Weights of a small transformer language model.
Size: 11 layers, width 160, 4 heads of 32, vocabulary 4096, 3.93M parameters.
Training: a variant of Muon for these matrices, 136M tokens.
MLP neurons of a small language model. Each row is named by its layer, matrix (gate and up: input weights) and neuron, and shows model dimensions 32-127. Each number is 200 + 40 x the weight over its row's rms, rounded and kept within 0 to 999. A neuron's up and down rows have the sign that makes its largest values positive.
After each neuron's rows, "fires in" lists the words (lower case) most often at its 100 highest values on Wikipedia text that the model never trained on; "fires on" lists the tokens most often at its 100 highest values on Wikipedia text that the model never trained on. A number after a token or word is its count.

L8.gate149,162,172,176,213,181,150,182,235,159,130,199,229,201,149,242,166,179,181,155,223,248,202,193,203,203,204,238,232,244,266,117,188,203,263,206,227,195,201,231,206,178,312,204,235,224,195,235,282,231,112,223,165,221,168,140,200,199,196,169,201,150,223,174,204,202,180,123,211,177,198,154,161,175,204,232,213,206,181,130,225,222,189,175,261,194,157,206,189,250,234,203,148,203,249,135,145
L8.up149,173,215,189,122,233,251,262,174,172,165,202,225,195,255,158,200,231,270,198,145,164,142,139,206,197,246,195,260,226,264,164,233,240,227,196,187,275,346,146,214,195,194,184,187,168,190,258,186,246,140,198,211,174,178,293,187,142,138,199,254,188,207,151,204,165,187,255,202,188,189,166,194,210,190,174,227,209,206,183,154,243,224,173,212,190,162,144,162,222,151,166,128,147,174,190,115
fires in: "this" 35, "same" 8, "that" 6, "himself" 5, "re" 5, "was" 4
fires on: " this" 33, " re" 9, " same" 8, " that" 6, " himself" 5

L6.gate386,225,251,298,237,210,117,217,103,184,207,159,160,213,249,200,221,219,158,190,273,220,176,294,181,172,157,234,180,167,182,211,243,166,265,242,210,194,126,204,182,203,184,188,223,156,186,221,205,137,141,223,135,215,133,212,183,260,185,202,180,218,278,225,193,217,194,176,209,222,194,163,216,157,235,243,246,206,199,256,232,145,155,187,223,130,251,162,170,278,175,156,208,202,125,160,257
L6.up386,236,203,182,215,189,126,211,304,244,253,246,115,185,185,221,178,117,178,264,267,185,218,213,262,164,227,283,231,222,205,229,171,224,224,173,225,208,143,215,226,244,187,177,133,199,172,263,160,208,194,85,183,105,179,208,203,192,228,245,205,190,177,193,143,180,193,256,165,216,140,227,197,109,213,254,200,165,193,184,172,233,248,240,162,129,145,189,205,170,250,146,226,228,182,223,171
fires in: "about" 14, "of" 12, "on" 10, "quantum" 8, "for" 7, "from" 6
fires on: " about" 14, " of" 12, " on" 10, "um" 8, " for" 7, " from" 6

L5.gate281,170,230,200,176,199,208,153,237,212,187,172,237,182,250,162,150,208,170,144,156,193,165,177,202,216,276,168,225,139,283,189,155,130,216,240,198,118,211,182,242,158,175,256,188,216,217,169,135,183,217,229,142,228,232,241,177,272,208,178,253,125,192,195,233,200,214,138,254,283,142,207,201,194,212,199,197,212,211,231,213,273,80,243,166,147,218,198,224,172,197,211,183,230,210,276,127
L5.up281,199,244,174,136,178,175,175,189,223,153,175,175,188,235,140,217,187,177,252,255,143,222,208,273,256,210,199,229,176,141,177,258,203,189,256,232,193,257,175,195,189,162,229,219,148,232,208,155,205,176,154,157,132,217,182,206,156,216,137,143,152,192,149,228,152,271,190,199,172,222,191,163,141,277,148,188,236,194,140,201,250,142,217,264,150,183,207,221,216,266,251,169,195,201,232,150
fires in: "film" 28, "land" 8, "december" 5, "films" 5, "world" 5
fires on: " Film" 33, " land" 12, " world" 6, " December" 5

L8.gate353,212,164,175,205,175,194,237,187,167,154,182,219,264,183,189,165,218,197,213,200,221,206,142,235,146,139,253,190,247,152,238,124,277,236,190,192,250,230,317,229,193,149,230,270,252,234,236,245,191,175,198,224,179,169,136,188,227,239,200,200,230,182,253,213,157,184,213,237,219,237,259,205,289,196,169,214,130,228,133,184,275,202,228,258,224,174,145,224,197,228,223,175,185,185,170,235
L8.up353,235,190,194,190,213,214,130,211,141,296,222,161,242,171,154,258,128,178,123,236,218,264,204,204,184,170,248,273,164,176,219,178,137,168,251,197,145,210,223,236,160,188,179,209,182,229,240,213,204,165,179,184,213,254,203,210,222,222,215,169,171,225,197,247,259,174,232,180,202,172,245,282,153,219,196,181,192,210,197,84,206,148,219,177,205,172,222,274,202,289,174,176,168,208,257,202
fires in: "it" 44, "he" 14, "place" 5, "fij" 4, "has" 4
fires on: " It" 37, " He" 14, " it" 6, " place" 5, "J" 4, " has" 4

L3.gate53,183,162,257,202,251,182,119,215,236,130,199,247,225,217,174,232,210,193,167,205,151,239,186,190,131,110,236,174,122,218,162,180,201,140,212,241,163,112,153,130,194,192,163,240,201,169,160,215,213,163,230,188,252,139,144,140,191,283,211,222,195,187,277,175,190,203,227,166,239,226,172,164,160,238,222,245,147,195,230,193,192,207,229,241,184,182,250,194,172,185,294,160,133,229,226,209
L3.up53,154,219,269,264,151,168,178,199,197,205,229,163,144,204,128,243,243,136,186,314,262,194,185,214,289,217,237,189,242,175,157,227,187,279,259,218,219,215,214,187,174,211,200,219,163,203,226,204,214,253,150,228,166,130,216,188,172,209,234,231,191,188,222,191,232,275,166,241,123,192,247,207,180,177,183,126,160,156,234,231,214,265,166,145,183,227,188,238,256,212,290,212,316,139,156,224
fires in: "is" 65, "are" 28
fires on: " is" 71, " are" 28

L3.gate412,184,196,260,212,124,140,197,238,148,210,158,248,127,209,220,214,201,234,206,226,154,218,227,244,206,206,212,211,178,243,240,182,223,182,211,225,303,213,286,177,207,205,158,173,171,164,262,128,218,178,223,183,246,165,198,181,148,174,230,200,191,201,197,143,182,263,214,224,187,167,221,218,166,210,206,157,258,273,199,230,178,191,281,174,224,247,203,205,166,207,164,230,144,250,203,222
L3.up412,274,221,235,255,178,202,181,238,240,263,273,191,248,168,227,107,176,200,282,146,134,264,186,178,186,192,164,107,267,240,158,208,150,130,159,228,165,156,210,177,217,163,153,150,192,200,182,179,214,211,251,220,208,233,222,249,199,241,229,310,245,126,223,204,221,247,216,201,167,179,243,241,139,165,230,240,200,207,225,196,186,217,214,183,187,170,118,205,181,155,219,172,200,110,186,190
fires in: "on" 45, "as" 24, "in" 13, "for" 5
fires on: " on" 45, " as" 24, " in" 13, "0" 5, " for" 5

L5.gate324,242,197,180,229,193,195,184,196,213,139,136,198,197,212,242,195,229,239,220,151,230,201,223,189,92,149,199,177,155,189,189,168,290,126,170,217,161,212,167,177,176,267,134,171,195,150,264,155,197,272,177,157,214,160,186,180,216,217,153,192,205,207,204,198,255,179,217,247,258,139,225,230,187,176,163,237,261,236,246,167,198,194,256,182,204,211,146,205,188,183,287,191,227,215,164,161
L5.up324,157,219,223,299,199,257,200,116,253,192,189,201,185,190,249,234,212,148,297,217,175,232,205,132,165,254,136,140,225,179,220,239,211,206,170,194,191,260,187,131,212,216,211,205,236,204,282,209,203,217,146,226,174,188,210,182,168,217,161,103,222,192,151,227,182,222,263,276,183,295,193,179,162,185,156,221,203,251,177,145,190,175,201,200,219,181,253,189,236,228,256,197,220,226,144,155
fires in: "of" 36, "was" 22, "is" 20
fires on: " of" 36, " was" 22, " is" 20, "in" 6

L3.gate165,214,162,230,204,169,169,157,223,187,171,237,217,145,212,214,214,165,163,244,182,208,170,261,254,198,198,224,221,184,178,187,198,218,197,255,247,221,206,200,212,226,285,172,136,141,159,258,220,239,192,207,184,108,217,182,170,150,213,73,162,162,182,247,214,188,174,226,225,148,188,252,244,223,175,197,111,236,159,237,160,214,194,256,172,236,202,209,261,179,159,159,254,205,177,188,166
L3.up165,155,124,304,204,211,213,167,224,199,234,187,174,274,160,154,194,167,189,254,269,186,247,251,167,151,209,217,201,213,199,180,197,207,183,156,149,225,225,169,213,158,185,205,124,219,144,182,156,237,107,205,241,206,197,187,163,138,203,136,210,164,234,248,158,136,206,225,167,167,195,218,199,196,212,189,232,206,149,197,230,139,264,249,201,194,251,219,201,189,156,213,152,245,212,209,183
fires in: "of" 100
fires on: " of" 100

L6.gate315,159,178,246,168,150,194,144,240,196,133,175,248,236,157,218,160,200,221,193,249,175,244,129,225,198,197,227,209,255,124,238,118,167,240,154,198,163,239,229,217,268,213,213,141,257,204,241,221,221,182,241,140,189,203,197,185,183,226,165,160,162,196,178,194,189,187,147,204,144,254,183,257,213,131,275,169,176,195,224,232,214,133,172,169,184,165,148,168,221,163,193,240,217,159,120,193
L6.up315,241,193,132,231,181,182,228,220,232,169,182,220,251,259,260,244,172,183,184,236,261,175,242,102,189,244,221,190,143,178,188,151,136,209,214,230,169,245,205,179,143,189,166,179,185,195,227,174,219,238,174,198,235,267,202,140,231,168,235,200,151,249,185,189,231,215,273,210,112,253,269,192,257,321,195,220,146,158,134,209,219,146,173,159,242,280,242,265,245,223,232,187,225,137,224,198
fires in: "and" 72, "were" 11, "are" 7, "being" 5
fires on: " and" 72, " were" 11, " are" 7, " being" 5

L3.gate322,229,124,239,210,128,210,174,174,218,241,178,174,208,179,187,174,198,148,173,227,206,226,131,204,202,169,230,209,190,181,145,188,177,183,190,192,196,182,184,156,144,214,301,173,183,217,237,188,264,231,145,185,104,183,248,228,196,161,87,205,221,180,291,200,141,172,176,165,164,219,232,228,145,192,147,211,193,150,195,178,158,219,224,199,194,189,175,225,251,203,203,182,231,182,202,129
L3.up322,211,200,233,169,177,253,108,248,222,133,131,133,139,196,174,211,217,160,232,193,169,255,182,150,157,182,201,164,190,245,221,202,168,222,243,229,188,233,211,263,262,218,239,203,161,169,190,203,103,245,198,241,147,202,237,197,208,278,202,188,162,216,146,224,145,165,203,230,111,200,220,186,252,165,236,207,195,202,247,199,117,246,190,184,203,216,216,223,214,251,202,151,294,212,205,177
fires in: "of" 95
fires on: " of" 95

L3.gate138,176,154,145,268,224,199,236,197,220,170,203,249,123,214,186,202,214,133,169,160,108,222,167,214,185,150,268,159,283,176,187,206,182,230,217,189,239,205,331,226,220,211,189,169,241,191,196,194,183,172,144,124,155,154,168,209,203,165,227,200,244,148,202,276,152,202,233,171,169,162,192,220,189,296,198,159,256,228,197,234,238,250,210,175,241,222,207,148,166,320,180,229,243,208,203,238
L3.up138,192,185,166,197,220,162,177,255,161,215,246,228,180,231,218,203,136,250,180,188,147,181,169,242,145,259,150,189,157,202,223,145,246,107,186,214,257,232,188,218,271,257,249,219,188,148,189,227,278,131,258,125,209,216,243,221,154,167,152,225,238,217,157,195,214,231,190,239,231,219,220,173,125,202,148,196,207,240,254,206,217,192,113,217,279,168,282,254,219,207,254,190,209,254,208,200
fires in: "government" 16, "forces" 11, "men" 9, "force" 8, "army" 8, "team" 7
fires on: " government" 16, " forces" 11, " men" 9, " force" 8, " army" 8, " team" 7

L5.gate282,240,199,188,259,187,194,230,210,185,175,169,206,193,142,238,195,160,90,122,159,296,233,219,215,221,221,159,137,131,211,209,180,189,136,264,206,217,118,253,126,106,222,192,191,127,236,233,164,168,302,160,219,245,181,171,261,166,252,217,168,153,167,284,270,174,203,260,184,150,198,182,155,174,193,175,228,234,256,154,216,221,155,190,247,250,124,177,174,235,246,288,206,244,168,199,192
L5.up282,191,211,255,276,160,195,199,201,255,238,203,167,236,148,236,224,186,127,179,144,228,228,171,259,214,219,148,181,163,211,136,205,187,131,213,260,177,235,239,206,155,274,198,211,142,248,242,178,182,141,217,209,238,174,165,205,181,176,220,178,212,181,248,248,249,234,238,168,223,168,221,128,152,154,177,161,232,259,219,213,143,125,189,273,241,243,164,243,284,206,293,168,251,220,212,247
fires in: "is" 53, "issued" 4
fires on: " is" 53, " me" 7, " iss" 6, "is" 5

L3.gate90,188,190,183,94,255,225,188,164,130,202,241,234,220,277,195,202,267,252,179,200,197,229,215,177,186,240,172,231,242,188,191,223,113,156,157,155,254,141,245,286,230,214,173,146,175,222,239,244,238,126,167,238,177,126,190,151,225,232,180,211,192,200,189,255,138,158,195,283,200,206,164,215,282,271,238,229,212,176,228,235,275,179,189,218,167,223,193,156,247,203,233,273,152,247,234,155
L3.up90,174,169,204,199,202,166,176,149,207,224,178,168,140,184,226,130,196,239,144,275,307,212,222,199,183,143,196,195,275,186,240,193,210,180,185,190,216,101,280,171,262,230,161,148,226,248,174,252,232,211,185,190,165,199,251,142,190,195,177,233,214,250,183,215,150,241,209,148,185,242,202,163,128,215,229,207,235,202,165,228,165,170,215,239,151,247,168,221,200,282,218,147,171,189,251,253
fires in: "has" 56, "is" 7, "meet" 5, "north" 5, "run" 5, "writing" 4
fires on: " has" 56, " meet" 8, " is" 8, " read" 6, " North" 5, " run" 5

L3.gate175,200,177,95,235,215,197,111,142,187,187,262,221,188,176,174,255,252,198,193,174,205,201,182,165,183,241,176,132,185,163,253,251,217,188,194,232,248,207,215,186,190,180,211,140,128,153,191,225,212,228,163,191,187,234,202,213,163,229,262,153,134,199,214,217,226,186,281,96,199,229,205,155,191,227,260,169,159,278,208,191,234,263,224,233,232,244,201,210,155,173,189,238,184,139,303,162
L3.up175,201,175,228,263,188,333,203,248,181,166,188,132,191,162,235,212,142,199,227,239,297,196,239,230,130,204,235,213,250,157,180,264,250,169,149,236,203,277,230,242,187,138,222,202,187,169,202,212,187,228,142,259,181,127,150,236,189,196,199,199,225,222,243,262,223,241,194,75,170,222,283,186,217,228,236,213,177,202,245,203,192,197,236,194,191,175,206,202,203,171,245,198,230,181,192,244
fires in: "more" 46, "does" 7, "would" 7, "much" 6, "could" 6
fires on: " more" 46, " does" 7, " would" 7, " much" 6, " could" 6, "ton" 5